From a checkpoint of a small transformer trained on Wikipedia: a variant of Adam for these matrices.
MLP neurons of a small language model. Each row is named by its layer, matrix (up: input weights) and neuron, and shows model dimensions 0-127. Each number is 128 + 24 x the weight over its row's rms, rounded and kept within 0 to 255. Numbers have three digits each.
A block is one neuron, or neurons of one layer that tend to fire together. After each block is what it responds to, as a language model described it from the Wikipedia text at the highest values.

L2.up498:114104107117107113113115126060114146124141110134137091132150157075136171164137105115150169137084120154144103120114153117136153117171177157090126148096117078091125109153140082161122102122074141101150121136113101149115116099154117072139140125112160126106097122118120136126147098102138143120092148140132172163155128068174129127109143111176143116135132163110156143131131124174123154135131
L2.up1455:145126120149125094121133094161127113161169163147127108065175093121155111109153136129154098166145135100154105152114164149102094085118121099128086096111113108087134116135118088123144122107152117099129130127070145152126105158172134108169104163120109160138046137108088111139121112107098108135153112146149152111152124090185098185127198122115107146140099128129175126171115143117101146104149
L2.up1662:096132086094134125115106135134138163117131114154164105057129122102121132123124133087130093117146103120177102125135127162106122131100163165068134114123131112083163129112110117113163128128141140082140118138102075152180119142128151103145141147096102127101114139128148128109128151102116119120173075162137155173151138080150166125152127132094106140165142151113106126150143101177112130153077
L2.up2139:105117096095122152182135142131130102169136097119174120095150174096131148113191128084110123143117100094082133129127147131097158141120125147118116105113137106103161141177100127133123105123117096108137100143108089122127126097179119089116161167084119140149130166122167113090160120105130155144130123179111130143134117132135137121139130145162094145135130162122115088129129124169073110141075
L2.up2215:096173128120135171136139132147125111153122146129097140102150150130163139095142133161162116121104134116139155122114130154083114140127142168101129082109142129120135139102124073133149122121104112149100141117112138153107106148104097120119148168103132153177106146136129128136090127109134150115108130175079134144167107107200096136156132079131105153157116155095119089136119126120096154126132
L2.up2407:107125085139123117151132112109124156154171134124129133128141142119160153096188150095193175205150137096156116172133166137094110133124172136121104081120133110113157135149154073127178117145148114074139139123155127126107096123119107126122147127138139133093082157142148114136130129158098153138109133149131141105152135130120155134142108156126131167150118105083107108119105149117136144133120
L2.up2761:123127139119088155147100149113131137092147123116151104104119194113193098115142150108172129118134099136107146125140126101114131143126148148125155144145129146113113150131110113092144116130101167135119137135105105138156146144146113130103121134102099140089116115126162131094099126103107148130118162164115140144125122098164152092097148120157105120113111141128119119112107093148134142127097
L2.up4020:076138144110125078146157128129125152170161135133129099057134128098125129144118105120158115130117147143110110180099127162140102143150144134116133097115128095102173099136110146160109130109135097117136130130078132144144113101147154088126143166120123166121121154119130126122136130115110113141164087147105152149118116127160139109145146138110148142152114129099099140129097105141106154153094
Description: Interior pieces of multi-token proper names: academic and museum names (University of, Institute for, Kunstmuseum) and German/Scandinavian word fragments (Tonkünstler, Karlstad, Kalashnikov).

L2.up689:060129111118114107199105102148061132117113180170150099120110139136105131135128151158139154107149126139126151143120142080135121108140151116112139143126125115098123117146112121145117137106087132137154160129106095103138129147162110131130123131147169113122181141113115104128079155145098167180083157136146127150115129154132125096105134134145122130141145117151122136146129190159135118166110
L2.up1041:123088114158111164147150124091153126137145124112164099162141105129132148085149126139121145101157135126130119173087151142101137154131154128135123153137141137109119111155116135165114128126054112110133147134083095108120117128164161154129104126137156154130125137144112138168143142150133159137109135156098136141095161110173095086099118145131079140160190110157160183131111136105101137120125
L2.up2442:080080115078124169110168090093087109162110097171130132162132158144152121106164105159134144144128113090151112115115135122135088134099180140124139154149154109068123109131138111120109144126123123103172146108142084139143151138139139137142116145144140184125113155152090148104136104132109129128102170176070157123085172135150165103114164137137130132145159116139217137128142139142134129157140
L2.up2443:143142072142148124160109120126109112119145131116120125139189179119130111124151139088147129145113127128111124131118146146136110110107120136141094167124114189116129099132105124152122161088133142114149100114133096129162121136143141112107139131102172142110085129154130141105120094149142139096125152127142169165100157132127117083107165078114084166181124138133123168156116183128077113143095
L2.up2905:130125134137134113149164153108141118153116111132136093168112137124116130111177127126145163083105104121137065178108133127132100112144123100163136136130092122131104101123115116122125081122121114098159089122097076141153180110116120149131127120097154090143150084088131070121159100151107123119125152122085110132119133100108122131160180129141131161103145104139183129116091113099118117102154
L2.up2987:104086104118108149178164099122104113117135098150150129111131145132079138090154120092138101075122142127147116181142144085132077149144109118132132133143086116099128076152096108168123133105144133145142134106096087139138121133156160081117101129136131155093151138112096157092142124148126155137143129180111129134091137151119120147094163162086146154131136096150140155152107191156102150123120
L2.up3568:108102129165137125148186089130107150104104098153102102113116115130130161127135136164113119112112125145135092170154109115136110112173145150099140088127115144114102134124123082128133116104129105080180138124131149161111112146115138133161112159120150089137124103114114116135193160136128124137125121157080147143074160085155165164142156118139128126098162130142164119192106154130115161129117
L2.up4036:134092136118135111136159096118125115140141101136145133118141102131143139095176144139145128163148130126115124182082124143127108171102162124121140097170121105078119125140139115135125145105118119094111144158063140121136098138166154117102125143119174176101100115166112105124117133118116152113132103115115163169099120117139120102156105096128156146204141085150132130201111151113112109119113
Description: Nouns and verbs naming an action or outcome, often military or competitive, such as capture, defeat, destruction, loss, win, earned. Also word-final suffix pieces like -ing, -ation, -ization.

L4.up649:091132145107156113150111151137093111157147129098153122112121142106138125110120093128110124126131156118136145142116113115125155182138158097139111149156205136108120107147148123123102098131103153121096146090170129154123085183130176110101122159131133132141173108137119106104122099156137105180143124131149105108098159123127158178136154113136154140091111201118114165181142106184081135176100
L4.up1201:153111106109116080123115172085084155113145138116103101111154110120060134130124094109146082139077168108130129125147161130133117115088133131104117145142144139085061118121108104149097151114122130135159121122091165148141140110145123116106157137117157115139124122127112117163120101120156115157141101143121131102165139124182103099131167109151150142125095127142121164119134163157109133134111
L4.up2240:123114103142156120154123141147123156139126149126109102125119166118161156105144160117172140115141139112079121178123109133135116124123136119126136178126124150122075104107139087100165126088103125135129162118129108161134143143115189102085131161136117116086142114140163115118145127113170101142122135135119123158136141121120133128131133129135141148138130108158136152146106074158129082180120
L4.up2244:127143131132087127092087124104143133118123129133140107138124173103151146099159157120178134110100137083167195154131150063095092129131120096124123152087147091081100105127136131134142123141109124131103104120108124117160127108110128150121131136136106106142096125088128114119129137096144122176165114124149107136137142106148138125089148138148121127089178113072105138148103118108094133143084
L4.up2586:118075131138128157111131156126131167096133142123112121145139169094118145141131138139157122111100111096182110123129121084152143167097138127113121109098123135120112185106083139059154098111078107115133165126153150159155131136099089127169154101167113114126154103171161113102114129138154134128144153133137184166137137116116129112131160151085107178152121089121141123145146130161134107130138
L4.up2632:144128114123150163143132126086109131117108137166136114148122122114149141115136155148155142127080127102161140166113109104117141081096167121151146138136084132139075185141131111110148100135155133112147135131169139132095099159141061134137169139134121123164108129105155144135140089152110106119137144123122150109151170127163129105158168109116129164128137112106122144150143157137119097137126
L4.up2880:099140093141103153137189116127134120129073114134137140108141126103125123148145148142151122109091141095099138151127114065076120113132105085115142101136163153119098145131115122115124100108131083123096188093117108160144127113161096137130105150160155138125123087136125132145130077108130078169137170168097150138110164156129121144104146137142142177130174101146167161168098154101169111108104
L4.up3528:133127121183135128120083120133105133153127123117120125126088150108110176137155168147192119112100126153155133168128105114146128151122127111062111169097105148142112179125111093089139126129123134151137129105098157176136090154108149096169107172138109135158117136141139138125145106103129104164147124103148139099116144101157133124116167125121141159145154096097096108192124158149128134172108
Description: Commas, pipes, colons and number pieces in tables, lists and reception or statistics passages, e.g. Metacritic',', 300','000, Rating'|', SIMBAD':', song' received'.

L2.up593:147109106127090091163155145105142103150159121093118125130137143094116143117113116055116093117111094120108114136117162156119121182117110153127118093131131132153157163139124134128148126141093113133116124116132129195123149118140071123112120111105152072089126059122129103121103119141171185089144109112119128120137128114131111140102104129144135104118140130169120102126168099124087108122115
L2.up753:110108111147109069104201112108127106136144146130119136100119115097112155122132129112160153139125095127130121130126129115100097154158151177124107120080119147135110133114111105110123138135127124079154129123122121135151141090143164117094180104101105109109129069110125120108130130111118161120161089144145126142166169084182142130100109099156097115152137092128183195132128135151103128140116
L2.up1337:171094118164105106133139130133149101133164113142126101097135124077124113107141130052152094134109109129115110172083134140118100177136122137121110105063129137160125130152129152089142139098116145119130135119155176124162112098183095102081159148152103107129160122113149118142111120095138155083140141126130098154156168123157112150119118073156124127158096127126164138138116118137158134098110
L2.up1705:124112118130128105132164104123134100117140126121117110102173113069154123110115129093106096140124095129179109121100170117121099136131102127180110107097111098159139081164113136112155142135135145139126145120136142132123099112157075104097164107090129106121139131102126129074149095090121162162093115130159119136156161106109171139110112093176095127144136129106167136106106135119131138114094
L2.up1756:161105099166149102105161126112111136121128110121142066139133161114174129101107123136144167083108096107073112174082128133110121139143148141149099149090138132137123116137152145113148097134112148142136112113100115093152129143146128130076098148145130107113113127125142122113146124104192153123147128101092123186139112095093118149089145094193140165124158120102111142153135125160137113122124
L2.up2186:140146146143092058184141152139164139129150123127143121147164118083123152108132129105119097134135096122154133126126151131125145138113155106111123100072143137150133150131107143075119116149095135154148116161048134124095165128145109124080155142126086100125124097112137153124098141136143195111153105123146129151187112155136126123130123131120123138130123103126130090160124121097088122088123
L2.up2207:078121117133106092120154117137123141112168118153113116110156113091101112062151116125160133083116112119150086131098137129131088138131082127164126136078092136132119116143135102128173143083118165147159140140158106124153120063109132124114138125147116120146146121098105136127105115124122136142111135136144128164109150112137139141073185092142099119106123146157128125128117135154132125108118
L2.up3016:116092124126086098143145121144133122140125158139114122125166133098125137102177167116157160089102105141182125134095172098111131102163124113133083148118129091144139145139125084078140098128130158137152171105104121112112138121153118104079134158120176105146155149163133137135102103133146153159126156107149137150140152134176101138115131086181117157116116104127122111105147151147136109101103
Description: The first subword piece of an uncommon proper name, mostly surnames in tables or cast and roster lists, e.g. Ch(illy), M(amedov), Ob(ispo).

L4.up345:167092137132136156162146107094134173154140114084105089126098118108155161106150126088155123131134123112133111133100135189086166126088148196149110101130125106140168150133127153071121145143118134097138095108113146123111116143152122106123124104140189141094126108124140152074124122137141164126124148117072150137164078089147086135181140131099132136137150141088102133128108122147097127141105
L4.up825:119135090119095139136138142108115102104111130174163119152129108111130147148151126096166128114088100156133157117077127132136135167087159165148123122106134129123155096150153120103144128123138132102128109124110114100115059140149110119132154128098166179080100083154129106119172167168157116160136116116108137156101106121124080127181118119143146156136124107108101129144125174129083125149128
L4.up1069:112145117136144115130099142084137147106130128141118120160120088125138125116132114121158126148132109163151144102120168124137153137110209167141109120142122104106146160137154152086127110133115155074136149130135128169124133158179135088136131115133120129074134090134106118135124107107127142161118131131115111122134132097192129139155126100142127156119135144125100132133119106130121126135118
L4.up1074:164170101095117140161122119140127118121124104140112103116166160141148119105148152124120127101131076164136146129085147135113140127151165108131114121152135132117126150116149104093105149133113134099117105129124113143120128159132099121143084118087172144053118094150099128129109112081143161136118126152122155109076127114186168122143121135140105133152129162119113118164112115115099129112134
L4.up1683:072138171091113172127147125143137102174146120135140114124121115122175157123123174142147144155090131145139102138145157136091153085122166132120140130151137100146108081136133064096106144124137136103120145135101112144115092152133089112137125147078125160109094119204128130128157144096101104143133096151117135153154123078185102160189130101156057128126127124065086118170136085099079144118129
L4.up2207:117154106103122071138106094150150139132204150151113128124140131104128157118096117102082124149114124102096152123131137107119155108110119077092056119128115144122125110137150136125104153135133142103153150119088109140117110167144127106092121153128121171125133108139074127121168144144075143123132166127139137141168131082147143158142130132149107116118178176087128194161158090106102125114113
L4.up2472:156101120105124134158139124079137148132094109181120111143131115121167129116107152123150128113116069101180159112113161132150127167082138153155156126121118079125106131117165133123120133140061135108131127145154127112118131128169104123107106130120172102106151106174117161090102126107169179124140082147121119143106117139116125131174152142117142171130126118063112143157161137165126101110104
L4.up2490:097095127111135143129122149090143123101117149143116084151123131115157165151112151120128108138118076166153144118085145115121097125117172140141137095152156111113150138175108139114127122120079140123126130104098122088129103199174176117124103155141147166088104141154099077100129120111143152126126096138110147137094121142131084133142132124168155181127142083102114153147115139116105143138086
Description: Fires on the final 0 of decade years before "s", e.g. the 1960s, 1990s, 2010s; more weakly on tokens after "the" or in names.

L4.up91:079120106140104099139154122120113129128117121131157139106106134101098134083149125119153187138113118136110153171080131156122108112115109112082141147092140154137111135105132133130152118109087119144139130107126128133145126100130148145131195112138151115134119097154143143121109140125111124102101126122120150178155142127144130114146129123119115126122135125141127118143129120163123179135143
L4.up889:114102121087096090132134148125121102178116125109132129096124110121130139116111112081134143098067117176102108110160142131133151169123128111145095136109174141121133134128124141163183141142092112147133104125130137113120139163127127110138135168167083139115137090147116149104165148104103116096112092120134131126090128097127135120115161127125086170111125092115145123107114092112127137145100
L4.up1458:106114133094105091134121138134151108142152139137169093125138127095121162110145111106129186147108108153102112123105148151119080101120130169130152125088116155123109128100123106107149171124095138101175143124125129142120140096134150118120152131142133121135150110153135131116087157062124160114124063136126107193125181142132123077147136117138110117124144093077137113124151099119174105138115
L4.up1489:146136136120100151094123105116098097144143122152099110117125125124110149147122146121134165153128133132122118100116135179104086146139195074141074141106158108106127112142122090107156143116138110177164139132136125144124148133140135157141152121115085147122143112129142113112117112105142152034119117153104103161074115152139143110112121129163069129128114063131103153111116091148134145124131
L4.up2512:124110099109116116119140169139140126147147118110127129099164100049130149119136097076133150171086140150115127095147134121085108152106095139092128132055140146076138125122141127108147098144136130120152126085135164127114132136086113089125139145125107110165098132137111178084116091112167120130116115088148138149130107132096157125141138129099120160131151116132122110131126121150121136097106
L4.up2531:159102090098124145132130139107127110174126105124147145146117117113092171098143123167092160143139118179133086139161129146113120139091143162129153142116130138136173136153116123143142121131095131137143091089147166175120099149132129122139139150135125120134122142134098110072147116105129130064115105126160136155110128129129122095143155111119080166124141130118146137158105153116150144104092
L4.up2847:112125129096117112140178144122126133150156126125102101126141119089093146083126132110133151110116101170129097110110219166137111115150141166140115134120157150130128127113132104139141169081119133132161140129114112124148079166134133138105122147101128150137124143161111142067112132085137140144101085120132158153159155138110165111135199149119098113138149076130123160135122113170136129169132
L4.up3131:137130137117136092140150139118081147184108122161154120097102113117157097129159157128107165142065078162111151148137140104092120139125123124147140114118146107098126150156145134147197141102121110146151141107132107111100132142133102102100104107154108165137128156159118104109157173106117104136115090080145179113112114107114120159114102110132126143138126124112139129124105143135105164168099
Description: Tokens right after a given name or title that continue a person's name, such as the surname pieces Re, Bro, Maj, and "by" after Preceded/Succeeded in office boxes.

L2.up354:092132118137122121109119103107130080117161135155169141155154155133122154149134145147122132103130144116138119138128152073103123155128176116110124148134170105109147140141131127144119094108089136117137157108087144143139107201146107129134087138137154180081150087160126129115136105087144116169092160181143135149075179143162112095147131136159121160114142103126121171133093126119114137198133
L2.up384:117124134114122155108207115110131136152195135138129116083130138088112146174121131144107125114152149112144133151085135103102145154080106142152101126153130125086137136126125099095132097153129155120145153117125131135130130120101127102141104184135105145099138094115121135137103084114134095175144134099128094111130141172123120177134128144152115126148141096141096158135096108155172140122123
L2.up2370:129116142124150148080165073067098116135184104125132139093133169125141144146095118159137116130135141111131128136150137147150106188157114121102095126126157133111155098121134110166123098128128114089151151082089167175185128131165113146133127142050105148064098099103126077134100086094122130153134149144108120131098158123154131125123138149118128156109154148130148202140125123150133116098117
L2.up2728:148155050091134138113127132127099183114146142116123132130145158123093127146144105134145121192131146100106133141115163122149175126125100131114143109100120122090139129180122148117100117116129102093101152133123102114144094151114120079120122130071119129143136107130132164121142148092102156117140171141110131118106166115137134172165155136112132146128142117100115126178106140153126156172149
L2.up3007:157137124133087148135180124129134145117153155115110095155131133135098142132118151130110116109117128117150167141153173122147074127136124131115132149095105108119131126155109073102133107136088109076117125093104120164124155135156129126141113133093150123118163136119097137102134085116174157134142123137090131127098127124136124106156116163127133151118159099108118183133127163116130110124114
L2.up3077:114125124108125119125158123125119133185140128153172130140154175108157150160129141143121139124123136096160150154144164128129143129143161122140118095105149087136115133147108094128136113130096135071099184104131097150128142118127097140095093103065100125095137155151106102151160131118129173116120133147121146124101108142137112153146111123158092142155147108095108180175095097134106176137123
L2.up3196:117129098141115167163162132118139133119119125089126111108128139115109154119120062076141095172117144119140150125130149186145132107128098134158100085092120118131130093171126125111089144116146120119097099120152129154110091144160121154142092147099151143113101091106098072104186113118166174189161136166129121154120125134108107139163089151124090166118113117158110129178121139098114149125101
L2.up3300:123119130139111118122172123104136091185134089146154106092132115108159142140130113139137153138088146125120106131098145163100148177105118119146128125082165117142147125110144107120143127155091140111140166122136155160119116162109102122096110143066159134113113101175121149139176093097114150069101128141110149137121146112164086131119129114152078137158107154147139155130077119120129136121159
Description: Plural nouns or their final -s/-ers piece, mostly collective or institutional groups, e.g. teams, councils, mourners, companies, families, plus some -s verbs.

L5.up3865:129109099140080114155122099123132118108104085139078100152126064099135147108145133129115158125153122128150134130087149145110139141146099114123137176099117150098127141133118105146121143144139123117184086122080083182094126153164075128137131159110198139100072128118084099134101111158162087153073096152138117154094142151132175121151163130158099150110131138103108136168129147125138150124089
Description: The first content word of a noun phrase right after "the" or a "==" header, often before "of" or "s" (use, Battle, History, 198-0s).

L5.up2284:150142119137143098100114144131119161129114141134107139103119147103132146127123133113131125101119137113145122146126121105080119203116136152102093153152161168063080113120111114120125111116145144152127164102114135085138083109103125120129125171160133111121131070081127093124133104144176123138120135135120106128117160107120140096133114080120173122113180135148147184125154117152186153130131
Description: Last word or punctuation closing a stock phrase or field in tables, infoboxes and sports pages, such as FA Cup, free agent, approval rating, 4 mm, "Greensboro, NC;".

L5.up21:117127146127103092171158109129108145131167106151096104133131156103126116107114122094127139112128116107122114124151126091106145138096175146119123128092124121108145148093086117108152133129112126101143178088088106146135108132133099092152142078126122117127132130202180128103137115132156168157136111131125126157109135093122134122109119121136117158156150145104086132086147112148149085117083
Description: The token right after a person's first name, usually the start of the surname, in lists, tables and headings: Olaf It(tenbach), Tomasz Sa(łaciński), Vladimir Gud(ev).

L4.up48:125131120173101128166089119114114136152122130133119133126108122117141106102137134132170093117108150162126154162059112137094136147122115090107141106110119167143154134103148136141120172167126138095141134118136125136128097130141119146141116143097128178073117105170098108142131137145119161129098123139128111165083128108174135098159131154140065120122176137140140174161087117103121136138118
L4.up99:145112105127113140153143121110119097114100130163116099185152131105127151072139066139129131131110136148130139153102179156125121177151125144128134124112128123145091131107117076140120114122096137101178129115102149139106135128182104135115141133098166110087099119091098127151113123167126148159070141124091119110107142126131155118173149138132106155147145136078121139142143134139116152116145
L4.up1843:143104118152120136138129141131089104122142143146160113111163103130157158117136154117144131078111064143125138136110142132126142147160156153158141134117135147114144167154111127086131124127135188115127155119114088150101114168166197141155125126090137153141098103115103102139124165170143124148111155119070200175095118127131147129111095167115093106166150063185113168175122131143138141145125
L4.up2899:141112126171112155121134089096136127152147142121118097112113138110168140098140103144133123139117095173124084143136173124140070118128142129097097106111164122099167144155108128108113096183139157101138126116088152149138148125146145141120160129133135133071111119120090125142131134154117112135086119145119093117094157141176156136172172133119111122156126101109156163145085124104153146103132
L4.up3099:112108126142102122108137087086115107128083092184118085143144131142153154144145144127115093100122137131106150145100123168106156160143150121098138168112127132117126110166124126136116114117125126086120138116113095133127134169172106129123071136105173183081078108129118121131176103113122154114096097140117132154079123143131171134156108151185097125126139103112138126157127086136073160163133
L4.up3104:127122124130157112169171135142123133105151099125141105137160131129131121103141124144154115103146133145135136110090130163131159124126165100130114103127158147110142148110143118157138131145131100119115122121117152138142135107137134057151112113109169150131084148123112174169100096096168177124101118177139132134093145121152158117111152133148106197168150126143131156168107141117096108139145
L4.up3350:105163124131095096106132117118097109090126085162146141150111170140172161127131111163138133131124144148088166142115146123085155141111133143132141154133102157157113152154132143105135131123109141115129150085099118132117135203161136117132104111105157163088113112132100128087138100121156145129093154179125178150099146143134098090096171142164085150131166109108116135149080103110126115161152
L4.up3527:150087140081130118094150122067128131117139116091142105096112084111147151118142120126131085108127109133118130158122131159115123090150096130116151148108123153099148092132117125152117119163104145108137175112109121142113102131206135160136167156131164161108081148145122128151120122145135141115110153098126132183112142121151100120116148127117089140114165109124131200149097113118093154119137
Description: Abstract or mass nouns and their suffixes after "the" or an adjective, often followed by "of", such as use, habits, sincer-ity, haught-iness.

L5.up1168:128106079130137156144136112114149115125119131147112105157112140097154158097113139144113143097113108155137087086073150107107127139144152143129159082097146118134131136158158139073137129119086154131118139124131135121144113161172100088143131148126162137081103106130116107136129141175134109107074142127149127142112148147145092111167153150155111169134114091096160151117145179121083116108137
Description: Tokens beginning a date or period after time phrases like "since the", "during the", "in", e.g. 19(th century), 1980s, 1931, mid-1990s.

L2.up234:129125182138050137120136139113100159131114119142125139122125144128132155125116096135142124141097113102156116136116124094133090174077143082143120156152144144132093139126125121111129082117129130141144152129085150137136117130125143136131127155139154120138133090114110130133142073174121110133158152101103102135112161144152110111160212145128149149160125090114165137142117202125147101134166
L2.up1834:119128137159092108113109124085107096127136111131137113096122107111088124156100127140093107097094113129168141107123141075144103176097132124099187170155143134137095141131098164145134097142107133124127104119107105130146105123163083132142123119149143144125136139100151136113089124102135132100151121139121164116120138090106140125124153109159156137111168137150125162134123128148109160126101
L2.up2408:128142119104105130154115146124117159151123121128163129140116149095120132160132128139133134120081122085108123182100124144106108116170128150107150077127149109104119106126139118161085146172115123131120147136079126115130140108117081106133149185148178130136158120117134094130121136150139119195140153140097107134159130186139099152189136123132150128132145112095140139122126122136121142134094
L2.up2559:104119132117117098117139158118093096118141109117108114097137129106113123146142128125111128096082137124168153156090124092181108173124114178134154104157092169077120144137109117107116069141122137122113151112124134139120117160140114110104139119127122142131143120141158111088130180105170106104128122112074139140111137147132102131114147151153128152112126091148128132153103087170127129102161
L2.up2690:101132130095105105145114119136142143151134148144140132120150137110143165132153131156128155111075115071149105166103114106098090157073122179116113099140179130081106169111113117154140102146119100132136133133082116193118115147138109104108129133133169153148155078143107095134141124126124122174160149143104156136111148143146171141162166147106158180137143101130155124176121126126107118154099
L2.up2781:111138097085120105145104119137137111129128120186161170153115147115128164123144119163142156125110134091151137154108140083111111119067144113145155086165140161111078137129130094127135113138109117092131164127097116149145141138141058118094094105135104150116127093154137147124103095155127122111106139161102149133086179143125143096123148138126159162103136113137144139124096114123083131151133
L2.up2976:122116140127099130096111121118127118127121148131112123139127110102132177132119144144151143137118118077150097152090118106080122153100140116136135144143134129085143161163135156097152134081120128127123154118109153158106108172149105098094119106160143127109129113104105148169146120153172123185145145098124159104139148134121109189129106134135124154128136096173141099161144138132118132111106
L2.up3891:110122131137138107132113131103151131164154165169131122152128115113139152141113159150125134103152119108188138144121133070050110114086165120127135139129147135129137122116108149124150068095111144076136131098091143113119135173153121114126110109128107152102117108164170145152121145163154100147110134096137137116119140087137092129137118139126147189118145105072101093168147099148090119139120
Description: Punctuation inside scores and ratings, such as the decimal point in 7.9/10 or the dash in 1-7 and 27–14, plus blank cells in score tables and the end of "Reception" headings.